Weights of a small transformer language model.
Architecture: RMSNorm before each block, normalized queries and keys.
MLP neurons of a small language model. Each row is named by its layer, matrix (gate and up: input weights) and neuron, and shows model dimensions 213-425. Each number is 500 + 40 x the weight over its row's rms, rounded and kept within 0 to 999. Numbers have three digits each. A neuron's up and down rows have the sign that makes its largest values positive.
A block is one neuron, or neurons of one layer that tend to fire together. After each block is what it responds to, as a language model described it from the Wikipedia text at the highest values.

L5.gate258:491527469525410398495533395512501539418598482500483481488478516493532569479553598511434556555445484527466498534513474532429531516560482503515458423518509449533459572528533533489506467447522564517519485510554473466505496540555461548459466505585506480523562436525463518593529439476485479488490568416484510500461441440507509527429490523473451454464516484522548496486449515514424498505507575518492515486527465481565559496500476525417508517484517482491502503558484497440484466449504491506453456455426414499531494459392547506554516423535487517496590493486552587496521516504538516499478545504528510533571554524454509523478575503490426558547495489
L5.up258:493544524582512550491480462401444593479511472468509490485446508459486501494453504470513439439499427502424509533517482530486504496496547448463546557484514503534489527489494502512523612472462519541505513448592466488494461477415472563442575489572485537514595399503505485473571496471502482433424550496546445558421512472467449544488525492501525448470528490460528431500484509488552511470460593489472516459541448463603483559470472491437463431587515499500492545483491502517541481524508449484533423489476529485548524575441561529508474469457441545475547499559546512494526382478530478523596481530574437538429599444438460499507474492479492434549580556
L5.gate739:447539479559546541462484443431498503593561540534498565538472525497464471414522520440456538480490463517533452537617453522532513429454495502550479528445430446535484524477527489441482475475489561483462548545594481464490444452524539453484567499551558452535532525503484468490526516413496499468490486530557464468507492469508484530499451521542511467489534579505498481470518515516496443522449482512500518497467464444510549527534545496446473505454408571533525478530551472549540577516505531516528499458525535485501545497479502458529550438518505534471459441495470503514564556547470484518463491481498493510517515480514538472523434552557531438534519542
L5.up739:523518505550480455436532549530536578473514549510528544434490499502497558526501559481513516467490515584490492519487489557513455531515551431472486509508466531553490562461579537464468470489503495526443446543511515448473500600483493391544459519485522538465505487513513433446489480530521470434540448531528477516505508477572496575555536512545504518509480511588485478543550545466408476426515519544531560455462470474417477506576547418450514454495459558506499525440542618507530522471445443533518530503552527427479525451537523502448478500544422495440484578481484475463428522495456483519546470518595533481474470475453538441518477508475482507502529499
Forms of "be" or contractions ('s, 're, 'm, 't) right after a subject pronoun, mostly in quotes and song titles: "It's", "I'm", "it is".

L4.gate92:528477560500500525535542442511487508521467468503612513416505534495433491494505492488552453500485423513406547438545556527508444526571476550458604481554452505464501511524510548520502514510432548560554506565432548548546524470493502492469484501620493571453527568519507476488482499467547492513466503513529521526486519458426499528465489444505456474470462500543479585498494449504426472550513568552500484481544487523548432502485458472538442521534399497463516538537461472500546482526486566534483502495449509557544478501477517479587526480500483464477547487516439479549563529522451429516508502530539535521560453463519501514490525554485421483574556601
L4.up92:508502403471405499553469506507441558485553508550439490493534527516524531468436530491470461515461475552535498510565464529492493595455474543544517527565535479418451449508505477421476485475479456508517497444490418479533495545470543484504452458558526541456487485473526510461486565554511507493542528501514528527436487534491550556510456520428462530472514567513475497472447494534490486484439444444561512525485488524517474477431514553419493495500508463557513404440462469466538543451412483477498488502502575534497502449517495473458551548548472476455451473444514473462426502545526491508522480443470497575500541485501534498445436471496569528429492495
L4.gate156:524459562456443496504493560526554466462495554493577547455513438465499492482518574496507485493456513528428519480512486523523562420509483535489529530523474489502493556493509519519549463480519506530528524493522526513531495515572539499483550504522503462489473489428481517499509474440560545521547574493440453480527457545530518476500509454486534515492503385521497451542490497518424462501547524564547422443535484503490414461551516501539480482536446499460512531417395451505488478476592509518497494487445455523534531501490542472452481437365502498485491600531506498521527443517472513514528516526584571540515419506549525418521495500518496500507509506
L4.up156:480435498503455454489539486458481445589497492477501539494468497432514505470509607467481476494413513515496565506531515578548434445476462536528483505538532496508538571532509542484514514520506496451528473556480534524521467460492421508465492495564556538402572555512455441495580444461488506503494543563469466519479506549498511456444597461525669508432468469505483461508560524553409446452540436475488438503503498500584556467522560506475450505508430563382515481442548520529515539461530608433440509474438466508506493530496449492512432469480466550504502548550496434575563486534504513472465495486511539558483443505491535471492468522485462505535418467
L4.gate334:531547565495556460513479469534585449507474505517519515449585549482464450455584454521436463555408460510460454427531516512494510506554516533550550483576458511481528469442470473560471467477501511465442495477468515434544508519499474489480491586586490535463534566554547549539499530520464475444487511538495461480542482487513495468507458472499486443528459494521553561519515499432471484534482503587497549490569440538493517487460466487500511489453501525435492512510444563507457470451511476525505520537509552483534536515470468501590552392424518525548419509483503474494496470530504459440502504492540507494488560522445538465457546549513522509517480524
L4.up334:477454454506441493544485494549450480489528539515401524433590436542510511458551473509473503529492463511532454514518542520508492534448494501541544471528521437460556466445434494533494490515532531584463555491536457519503461522423520470510497549481480472515464554516515410497501576506455574506495561470505477508527467425466488499525511555519524469526469471475542529529490480437461579531502468481472492532538540437448530532467502454508506523561476501503557483510452455504533553460414563506473509518472506537491513484430486498544519522500507494457462461469523490387461453452437555488456478413528514518514517488514445555420458509517529607496505537
L4.gate504:527513445442520501486479628517508497509467502492508477550522512519521512476523445463498536571479454585527509466505439543509628463492537472592511564512471486451479513503535424423438559424540508482532540488550494521506483515555437529551520516502501525462535545508487493535517417515541474450476540494437505488497507499486501465465471528461498538483524439524448507562538533510481544482515490604460520461561467474494446478554528523522494540524465467527499562478560488537459499469503448576510453540512528509479533546469476475491574540493516490564452559583483497464472457525471433456525559489522484491477522485562482424498509527471486526571517539
L4.up504:470466501547558463445484527498536531529493458520461521520523543529496525497502545499522522501484552441478530467520493509460420501467462418452518542518487543445481465525511498457499556538504527468517518555466577528469531525476445486478588527534582474467505576496470485553580459470517456423548499542502512533494554505534540509495466542530550474458527401509433474537529454469517489477449482594466550604459564446550485537508581564496521494518446553463523476478515515501511567499489532527477542499511484526403489558550484573488450512579469504522515422414426539523483511530522446411543513405510550537532637543508513540536546522507534514524523457
L4.gate845:473539606485535481432513505478525449530470518505611504521465477458504460524502490532483452530526506436537524519456530501542556522512515497518556449476499572478527479534520518433538507471466474556490487497487401574443560539529523466487486514519453497438513595528517434484573466540486466500494451526454523483527579511484538532535454383533464476476433561527460441449506472498513536479498517498503479538499464562521517516466499520532405573463431543425527415530452449526452450484489513412559522547476465528524482491484458518511511469432539486530491502482424497570501470511504569497526493548420523536457462475548505479476575543495528505509544532
L4.up845:459547548489473546510552507480627478476529452503534460526546558503470480534533488480533429441512445495456558487478518458501553452515526553485515471510486501505474497491522476561502505474485487510530543425568482490476472579542553468572524482566527476496443522541478502465432551472509500468523549510486491482543495552543486493519525464520532433487499522440467485466490524489490490527539471497542538480439533439569440581550457461487443525591484459524543541505477423560441520495461493503476513495564499487550503535510503527480470491404550538587494564507487533475644498463481528483483543531520542534513435467520532395563555510545498546510553477
L4.gate948:465439527444509413499471427520516539570476515546544472534617622458540541445503579475460433480497401496477499500544474555490574416519454524485467499510545425533515460519518462526436451577518469466462509387580481536512473533461518517414539414539502496502460505491431463481513564487586515493488507492478482496434434463551489500519530468459475495501518510555422551453473527439497460521521511545530513503428557498580510494542540510439505544567512475477533481477453491533545530458465548426459494515532519480426512470531507494503509491485427513510462480534445532488488593450455574512445481470496476524461560520495473446572488542528534558466590482
L4.up948:469463537531439467436512483398522464513474402524499455486500557504510538507523461559560506485453527473437512463473532544464432543532555504494557477449557441468489524479491448541498488470529489543486483504486495532528496488529478473521496525502513486504514477464468482453499484513462470553485528557540440424495525430540449489521545458590475457448482545488503500494465511459504495516535479554504511527505515482497478481570506446535512552457483441482532497470492486523462466544471525493488571545516512499497511546421476492534643544516476460555490525457474495473507489512420409498521502497572500525526473476526520483575471491515537512513510550
L4.gate1438:459531549488458462521502479543469516495496525472505524484563482527509524523502468498473517417471442616491529477531509519520468519507480545492566452543496503534553497468501586496537587484502492496483474502539465512481515488470479482464505485582437523472475584599460527570505480572558475582452430443468487518483467553487479469380550454513542471574527569552450503616496474445538495499528479558457483526497491512485493465511504592506498495555487442566492511490552430497546529487502502404509551499528516405516506429483411472517445478507451552401530562472534508465527486534437502511445491520421470475493516558521523467555477530530500416534455509
L4.up1438:491562555521475550519541470584498508490420487513480501530466498501523478501500464496490488553434493461522522433482501461503544461540500510555546460461461540463464478438435521487454512524439522514551506524488501523508564455424483501511563502529481530536500535451432452566524402491475474471558431439527431531575537483485504497467578507469448499536496519462480540532484495479453426429456533506426554435424480518464449488518488504551531457551464479483556572558556486522538524469474530467500433510465482560489506541387442538493456498515501511464491552530475570518485500540478507538521470537523553467466559508496489494501497468472519478542504522
L4.gate1533:476523487472467561479521515472485506535491403585493436500504518511494503515458519482507423387538486523482606500513498560407513487568513551530477490466536538485486535507490501484559450460489532455425500474452497496590488520506555503509557514486567592523472537529526569475525432433463538462493447498537557536521492534538523474520512531504440434447508540467559491452470447370425496511509581522558554517528533471527507517532482503526538541533412497455504516521462474513441472431487509513509409496481532545520485508499487475485512521480527512482483523476509441496554500516503505471540458537559495439592408548501512540472558493473507492569481498
L4.up1533:473570549479541450496507476554441530476457493481522508455461499445482548491463507449459463476480450466448507506513503465520481473500575562443496524544488429506526498539507402483564451477486434511443504505506568465525472542464499461461475545475521493466493491466500481574520538478591508486498543512549520485547440539462488476520599487461497460472520544500483508457532520534525526467507515473500553433464505528485433487524462469502517493540520465541530507497454539531485539423508524485493431592510504558503499491516414485463515500408580512562439459478494526486486485517467507460527494459521514554564513512503500489425439479501574480473477631
Second or later tokens of proper names whose first part is already given, e.g. ESPN+, Milwaukee Bucks, Chicago Symphony, Newcastle United.

L3.gate704:502550546498465502489516530455573539557475549494528461506483534500532437419607516495493525550520516526486443569471413482451552476455566524467465476474487528509483462526488525528504529444473552449529555523500469496495562441494472550529541450551446509518507520547523417504503480545486501532574511512498584498546548532554509505526573489431536459510597530476493442543460524516539479480487459503509532550481492557504531511424419516554518515484493554476488518568511483480535496439490546507505551497403492496457515503513544470509556534499521496478520550514536472529548548482478542488544525466502534499547461483544522567530477531486472540540508510
L3.up704:463537459457577485543495581405552478519546496513486527448503462548538465491533535514484556450461505466407493478543548451537499475418536536499519561513487514444499457520522552531491468497503535563410491467534440591485473460504489466576512535547462467557530428499495469462539517534533505453494503516558441472519474533513502558505451535554476488483519531547505546476526501519501475543443513500518507508449436521518573584547476519561469496431555521435560476435487520503506518507501521458452509527502507475493554405452445507472506505523519525420529472493581460493539491501504511481556507532495484438528476428564478500505529509570503484486494476
L3.gate800:505428470414462509525500574470527542479552473511487490527515465493464546480501470488467488484495477480542518434528543469548403477468530574498588547520516407456396506497478493456483524476514542502420500479514458512530526548495491520511574490470520481549496455522583512523543524508560485441478544487554430485541587469596457473499417417485523519481495472481519524543518512522493558482480507517578567464528517490529497546545494540584502444522375535475538451465485455509420440490494551482504497536483556499500480600542496583499477489468436556550525476505504505490530537512522558488508516518540458576445471440561564592501472485509515460506522526
L3.up800:522503559525505465520500527547480448523506491511525512531466590472508447506524525547485527468515494501528513527509492490491540514515526512508493591419484522471535516423546461432525461454450468445477487462496508510502499523515478476537509499458465484441612473517431519531529457423464507468464520522543402509468523543505468445483494547516533490447450523567421432500504531508569430539528540498486487482521429471466465548550396462462502556527532478578531463514578471507441477518504545468513490502526482476589536498504419477526459438549547426479542544492513573489549526459489490503496512490503564581537505569491545466459482470476514472513525507
L3.gate1210:527542491451435456492537426513468516566532543507524448509544547507521476499554508453484541496471484552491520472494504509492508468409518514481576507498503492508508462451594559454448458494492437498468546502497483626469548544461443480433466560521491494456564475402426543553558463463524482461532523592494532439621493592452527491544485480499552545481488513519512477544489477456435469530512550532562455462497502471450515540494542527542472425498433540475527527441501510612495484493514462427486569510523478462492554451457499501449513507528511512502449477439527441543540500468466545515582495459567472475522444568538508522508584496527432501470502526
L3.up1210:470580471549430458512533503530506494602524561505517493515532552531511479499479556450547475490442569552484484527488482434492439430501522573454518523512552519521494504492604533540465497473489479505442547563501502478478522489472439494473490560549506468500568528490465500517527505475561498525549580538527452460528489536475492458533471499473499495481498469528509472540470474562487461526546539505564511535542519484501510486493463480517539474499451573475565528482511457554529461440472427473486503516460451494456520517462535436385448547477511601488478542476467489494569510446515493535563458495579545454539486578533524537531559539519487510499537483
L3.gate1504:518503486524463522477536527499501456536561487476520526479570467475505518442485445602467523505489593483563554501483477436533495479480521482518483473558502467538525418524478506404529501536419499474473492478498487477523575526458476480497501507547466471466505490480501515468465496468484589531574526602500562510489512513499528515531587484477441449525461511503452500508519506476469477486529499514503530552497525539519492431498523493509447562569481514477533579504471467498467495495485559505438533479500523499500536592553545502478494514488496541527474548483457536490565592511453495521468501449497532555457484536581541449389474493437434555490602476
L3.up1504:479489512552489525509533509496559463532563446490549425455507536468478392476476468542441495455430516488530485526472478518502508484496557469484436427529491570531532439524528507522541487514493491451550464555475514546535549478509455536480558447538492521488461543502488539510514474521607526506552502543551465481473489546510446453525497502483541481487493524538492418475472509506514474506510456453520471533504445501500493456553548535501446506575512485476548487499538473519474516513404495495500519545487564565564530514519449459535475503491509484609428555458471510616545549515491504485434487396533537548487447502553556475518508518448513567517549472
Final word of a team or organization name after its city, such as Kansas City Chiefs, St. Louis Blues, Seattle Mariners. Weaker on "of" after all/most and "with" after signed.

L3.gate770:495506489465522505503437587473556484494461443481536509508563490580478507541478482496514497346502494558537480460525534466517505463487503508492456543464467502503534517470529497454559465453549533548483559510554495510411542535540549537485522454534485548528524557559490530516490476473497519453483412490482501510531486502476478497519517510523488471566538482453532457422455451529477587488491495468511424512558467454460488450470530526474500486538467472536464492439517450466548496476514459529434589512474563414473504529499465480566498645456485467490541530480514483541517528478416505554565475532520540454553551497618540579473478512414522539522521552
L3.up770:486482448504481568468544478432521484504502552504479458556483525442481430540548442507443495490553546531482605529494505470505579455464504474504507502530529480453491540499478482563519494522517502480436572499483402431535531475595573553524480524483563540474498510526477491487546502510473581463469518436531446447480480467507573527533466515533495458567497443506557460509499488592475506448490596424490495490503540538493445444467572509515487498488484498517523553431541543519566476429445528485499490472523483556475516554532582520525513503528592531510490523533543429524518456487451553467471533509504473455512542512503489570528584510510515490476508494
L3.gate892:441517477528522575433498419419525546493573497471545531485543456543553522524534527517528466460540476550542420492490523476581465399532538527463464517521472470434534440595518447456519471541516520483517551435567496534497501398447484524503465583515493477504490572535548478450503533454493532509520528501483447513535545448521571545500540475489500532554545456504504483508545528533492528487486569468446510490554598522512577554488522466497477543520487523517499458477529489486441541459470549488473527564474548415492495551476473492438481509497528542532451514491547387502512520510554507437539507498473404555558489495545434571460564453503506570521465451
L3.up892:473481497564436497519529398449495476483521443444467583597524489523491429538503475467536494505530469480452490524508471468489453492518544513526529566512517494458494497574512453480494507504534549522476527416521480555468509501521476531538479505515522458532523515424508532487531461491460544429487503459537510475497573524391530466476553500492479447486507493509495528495562501486515461555573594452507468463529542547481480464477505551519504541572482537520522456469485506437481546519474524495446498475508571504473508493509443608513467533582537560536468511529548471469524543446544466449504506466560419480578440492578465512457591494478545558523495509
L3.gate1350:446565503503476484458538520478570436489511464433593558473558441503418575554453491575474513517506494492539453485546526538455530466522544422438540437458518435460527528525511441510581542467521504565464472452489486510468518508486476482509496532558457555511516445492487485495504568491495504433533507477485491411508545486500458548456473458474490473501490498483492434515512487507631595481528475471436495551520513486520417423497556434551545440473546567519446425535473544512506450533506450467534495521543494509463488489501465523509453439439509499456515515483573446479499515442503479494420505535573471579534532490543449510471464451492581411468535538
L3.up1350:431427515452413527491463429524459455499546535512472517475494539579439559520521437473516517524540478496529496499439461485534513448470432497465478487506379544573451514452481522464460500492477535501512511472497536496473486536542489506480557575521486510506539477507491580504493459482533593529540485450556547562467505535447500500474544408493465451489562573514510495549566483518556468530480425484477532482531541513500468413484476542534517558534490455500466559511513510431512476480464507482485545552533481501561536522567490525500490466522518462477524545497546567569469510475461508517551425547506484425553480496539444584476472444510585554588523497
L3.gate1362:524457544507495527525460510473477521465516518532553555475497515487495531504542479533478518486541522495542483532467510465553524470547524520524487480443450456545534504598513525523538581487451551475485498504540525615447516432498502468499534463536495541525475551478487501507527421490475498452518427562509486543513454613490544452550455544518467505515513533475502458517457519537544501461446511503502491567527486547519540508476588551479544536417496502558489517525598470509539501464461537430484484552452528482551451499542471446526454456513438504481578472564522472407487496476535592503517520503539500560537504500459485564542536523490517563439543572
L3.up1362:509513490562536472570429532473491486543518598483531513549427586539502489497573480435504493485541443538471532469498491474470495480584502511468493509541453541477451520463478513460504470518498530504491478481481466547457507497512546528489466534457450533513449492495570491483446524498563530545509503505520529470509533528504546500465462511417517449506520504488492534457514487470510560492495479485463429490546460512481380513620506537473514496460528502447505478474467489484560504533520468526430468445494557477478463508564472440500504439508407514459533527522457495522464497504465483473513545462532539462579456534539522505528631454460642495560530534
Prepositions and verbs that tie a person or group to a role, organization or activity in biographies, e.g. "founder and director of", "involved in", "he founded", "co-wrote".

L4.gate54:476534486486467511550456591499542471475493457518448523490515523534522484478516443483508555533569516553518465590442651490537478517482469554430529515441483485558460434506457511541491475478502432488516436517477458495460450476446479490455467513489463499535546515519558431492489438589493492520449416448456435512449485519485526472490497501459501452513544485508512471449473493482460528494465420513495563535455492519480487381509548531474545441458441530470521513562510474504532555436443476510509450522607527499561511501524464429479479495538484564515508483564534496465414476497499533562539488566524479435518465473532517564510567586475552457511469525
L4.up54:484485490420454443430496528452542494546495520503491513509460519486502512501504446557511516499537549531462514554550549522499459429601505447503510481490475569475473496558477461497467522494535494515524444512483501458521472507582435460549553469497495526497445475475563567499499501516501491461507500542481509477525470509595504527571493575446557527508533556486539501510546502477502527511477454491539513498525405515459510437534528491540565480494501511504530559450529461550521527509433478466459476428543443558481445515545470467491544454535456513495513549522489439498454524470507548575479510509410465493503417467456524563491511582570571457544470500
L4.gate228:450467497481554539487492398517431441515443468515568490500552482545493483499470456458616502513507558477451437498459459514529497549491492495417492501496522424538503567439497539446548510459541512514464531538437538507442496457509472503481452525507459494473465524523441456517422447514542527512532510415525508549448495460456526538473579490448489492543533536482474513478453554559505513543429524497501447506555507503468483487508503502466526522461485483541498453505531490517537490464410430484489522463509456502523585529505465486519453456529476534514487558480511516510426563506412534502510476516452507482501489506469508557481537510601495485486536479
L4.up228:366486438501515482529561493517499468588449555531542527575588446478476540473511513490541484503497446472410494481442495479558549490522445535498465434454539494484518482562518487542493523499436489449488530461434552548514487511481515581470464490515551509558489564508503479534427504535485535466485513475493488496579451449546465469475467518527461505548483528404542389550421501541515549425476543498465466495479487556525475527502539412475537529546502473534497499498519523523473481401521479452545478537475492565498483444528506535528507534534499468514532488558561516471463474473513578546480528519595449525574522509473539534524504539539453464501509553
L4.gate260:483525505516522473506495523475482433409458523490522580539558509545507471458552428454475507505516502524447552517512558496513498528504533533482529444475456503549479508435544505524536519477492572454525527486514502521445413450538520472547424465461569570567555504494479491491469445469459583478532442380578459465471481444568506387507441461541549552492528431438505504486489526430508497481502573440573494420532501462488448492381540576490500442510528483523497537483494518452520484488605451459535486528558501379482510445488521523499533542460531460463545528516504466482602447500449509477510497466500517531479552490513552514502512535495450500456479506
L4.up260:465545505491505504490494470454505567412472450516508542486451512528575528532438477444473496475491506453460489442577553488513485484521456487493479491486471500537508482513533425487505554439482508472450513424529496535535478432490537508454477426460503448479504506484511489527458486475492532510521488494518510445460396538534582529461521409526562586540451518506520415526525414431512515475529531549561563469434507452569519531493469538457432487488526511477519489607572508558500514509495515524488466490492463385529547442484504464452558567470487491520514578540515558512434528540474460476529455529517508429498492491527468570455529481529490542554572528
L4.gate324:483453492490487573443502507475509527490502451498486551448529461472416464535529404486485573518575481587457509530482456495484487437510512545480506521525478487485392452514405525430491469480605496476516527515445536532461481492541489499581492540554482553494520561537500589477529540447451535527562489481541483566466528505523532497470487497489490503507620501482525557511505528526493501555442557469480498511543502516539483490488534511427547444508568510501562416432479496537520524487471507456469543449482521471463502565518469500506415430522485521519535536483466526446476534455452465427472467435587478552556535482518485473458551575517520519562512532
L4.up324:410454490511532462449463542493537480515549430538441549479477469512476505535491451530460534472531472546443518571508506541520471486588466577506524477507576522519491518479534501517561471513525500437450531450472530496574505515526521507531494542460524422531504519540528551454565487528479574469526501548508502526564538493552506477383603533525545501566543483489505515501548540588494506511515501459466447490507511508558512437566578470461498428468498459533527467478529467476498547387553438506469485433511524550439516489538506507505482539551524518503475515516456510498465448448467490542462481523594469447561501518505556584520515534499534557491559512
L4.gate833:507529504530483459550524450458575563490546484536472388514524500479483507501501468513509551534522445482504466544468471494457449488503436522565544515482558540548538509461560557476494471496554491552482526493489497483542547466433446450479475491482500497536569526453523531483555484473496528539527523572479538491510450517468532526464520525525483533479501559459527489521551507469473519502395440473482580486487526529505451472594494544530493534520446534474399566488559507482495520442552454506548528490531505543518533507535520521446523531479531486474521465508490532482511535476527519507561492487467498495452522538523453541475543489563496490493509561
L4.up833:533519500563505527572598506495517466492516446498436515514461579416474530455470578532440487492425474530437499507510420522564482484462511507506465533506498541489537478551545479448496488549531549543496476502499445464502480543492402509599493476500474537386585513501513478387514518479507492503551543452509491492513497501556502494519573551462471468553494571440447555540495407531523455458511526445486529485501491455523511491515527539407537514503494501506473498503521495406457443506478459554498479478539483467464487550524533490432460511460470431475549465510496511519521506526396513522485540517481475458538508535545482513541487538521527522544472527
L4.gate883:485499479545533414465478444514509447485561551487510494538525506463477453455476510517545419466545513501518464486597507463505506441509451465512430499420505516538555488511420452502478487488475511519461456536489575491441481560501521417492495450492477492546509593543491533513499475466512523485532498547518424475499458482406565575497546580415476479549544502524534502524515528443509508484512478499492520497531526499446501460525532505469503431480484450479506533477543444455466582533450473521430566488529543450511549447488534535469550458554458445520550536484516507544469535444471523462504575482511502472488462500456392546505523480508508468505460470
L4.up883:492523480554479530565552490483499525479525537492535495572522428492460499543446449470456514432482492532487521526498503459520518494506566462527493547480536548449508538480479442467562489457530538556587450531413499511498375542504577464523557549507517546511554558521499463484486457463484552414523506517546545513528532517550515451516442508567537545489500470447519535475471507531431453426487498493516477433483510492449517483485516554466475478469524506474569517474525466503560577446527536543446482491469517443536548522513391487502524479549506607496571581537498495451525475488523530510456516546530461533484536482494540492488464433472445569565533410
L4.gate1009:413619533489469478498555468505482529522503464547599542498535501489536524581519471475469520473528541478554496494553441477603441471469486497494549457493502435516495551460536546476483538480547463455494493426488460495502380493493446562526457495403455441461505544506385483477488477498503562526512584452496484568482519467489545509563533524564509429484532522552513449504550485531518496453414545488441448521514475531590459500450512494521523495491540555525510463493472504430409502522520509506477487535503473485535533459514530468488534463481505495492465485515558562455469450542441508543518501509540485516546557442464462449500504455519545451510471548
L4.up1009:468472514510559448591455463459476477471504463489457521541487530557534560568607512515526506469490529438504516507525444441543501496492537477495509529546504503486508486472548537480452509589479541462493557492517444556528393484471491494443486484475498467494489552485422488509480469488495482524427449472560528555475465521473492541501469484510478487456519458445481425459517501578499547459466566515527515504521503501529476417494544543415449538585498507523426520497510485516454493535467486502551509416559508529522479481572500448506530499404480531492567437508530522461461500472513566457470459477520527490502541499559539438506461451503531492569508479
L4.gate1545:464501552473525534474480455582467427526527500452577581503439513532402492551445464483541514532508526547453427517568535464507540533563464448470503572429463522447505430538447504547458455505506493564498472514452477515453505508526587523520497503466467516527482471545515470502546459514515409560524500542484483551487495535494498534468535554466582509417504480493536487428506534497498491480508466531474434593601528545487448514491496519587534467399507477555471475480520539413565465525518463466411543534519477482501503473533531523400504510488508521530523485492534537420490531501492464437491524515476407511489551468513507561501444533517461397514489442
L4.up1545:431519573505452557536513558469541396497464479482507498456434546510486481530531522442495540545530500527488545475465522458534538627490462517500496537489492471513442493511483496544503459459521485416571449478476545506541513496459525492523492547431487507537536581539559497474473512499533502464434427501532496484577452478484476477437480497445519494559512458489471503476533483511523483492514543517485415569495481516486515482429463574541489476447527536493536485530483482544493506408479506511503525510465542504513572489503479481516596524490501523513505444513486473534505544475477512453489474549505489506528440448507516545451560506446498560485517539
Main verbs (or their final word-piece) right after a person or ship subject in biographies, e.g. made his debut, took over, stepped down.

L5.gate1143:460501526476506486357545513458530488526543477518423494504500516453504522495494475540468534534542542564509549532525516475511476472599503497467526438451482503487419464547554471569518514516517445486455509510541463545436498470494538440526537500499537550525521466480579546472471519540468517521452432591469480537473552539490524560500557471549559527481429532455495481519527458477514486465533463469541519484500513492528437498511585496501511486457506462454483458503520491506531536512510464519467460474501450530563480485502539474453487487502457539509513498600492480453493514599554498479507470465459460516532493514489511527479453514546557427554468511
L5.up1143:491481515530568461446516529517457428529478523465472510443449493506508473526502479550571543514492544524453518530595480449483508498528534513444475492461467535430498490548495450493515492455492502505467461534487462521418486508495548483550506460523570490578429516500484509551465460515407549532518474497496495555466489407512491562430569478574494542548448526508478510491519482425437549473461523511543505519582469535481485455494509532556573444526492596558545527468511535503537445553538493512489506472506472517540502494532512477509507543533516520517482540481484528505515503521502513532450507482518377515462513510497504454606474484472449497491553425
L5.gate1267:418483514487526443428419584488526558516516472499505435497499490473466474458494463532595549501601585568518473520547593507465515534578503519472542470423567506530434459474543475472518535445547534484436483499489485509462524477460495467509495517448528502565547518510551493501463445554460479538455454534488459554503493511468496511363533514487503535533529541441486438463532544395469507483537508491553511470609507487480440457495571544475486338493493495520501467518516511472489469466492413490428480521536464535497560472480504489483518533501492542512486454578530465562428541499552448501466453478460358508473480481511541525498462551492592504512456464
L5.up1267:476479497501475496505523482417523510482493549471563543554509508461492504452491504521450497463611490533497550458516447545484518498552578456477491507458522475602527421511471562513512461521514491461503538489430530552480457438528487438471452583455534518498495494556453490536541502509422492540453479524550510475480506514584557493518444556477529484443548510523507513440528494477449478499423423511494556569493507577470473529481528504481486523553475517465472500504473522586486572496551484535455538469550445548539494515451479514515500534586483464463474483470482421524454513514479511399538551506563481436526414560461525513474513549489460451498422503
Main verbs in narrative and descriptive prose, right after a subject, "to", or "and", often the inflection ending of a split word: wigg-les, threat-ens, holds, performed.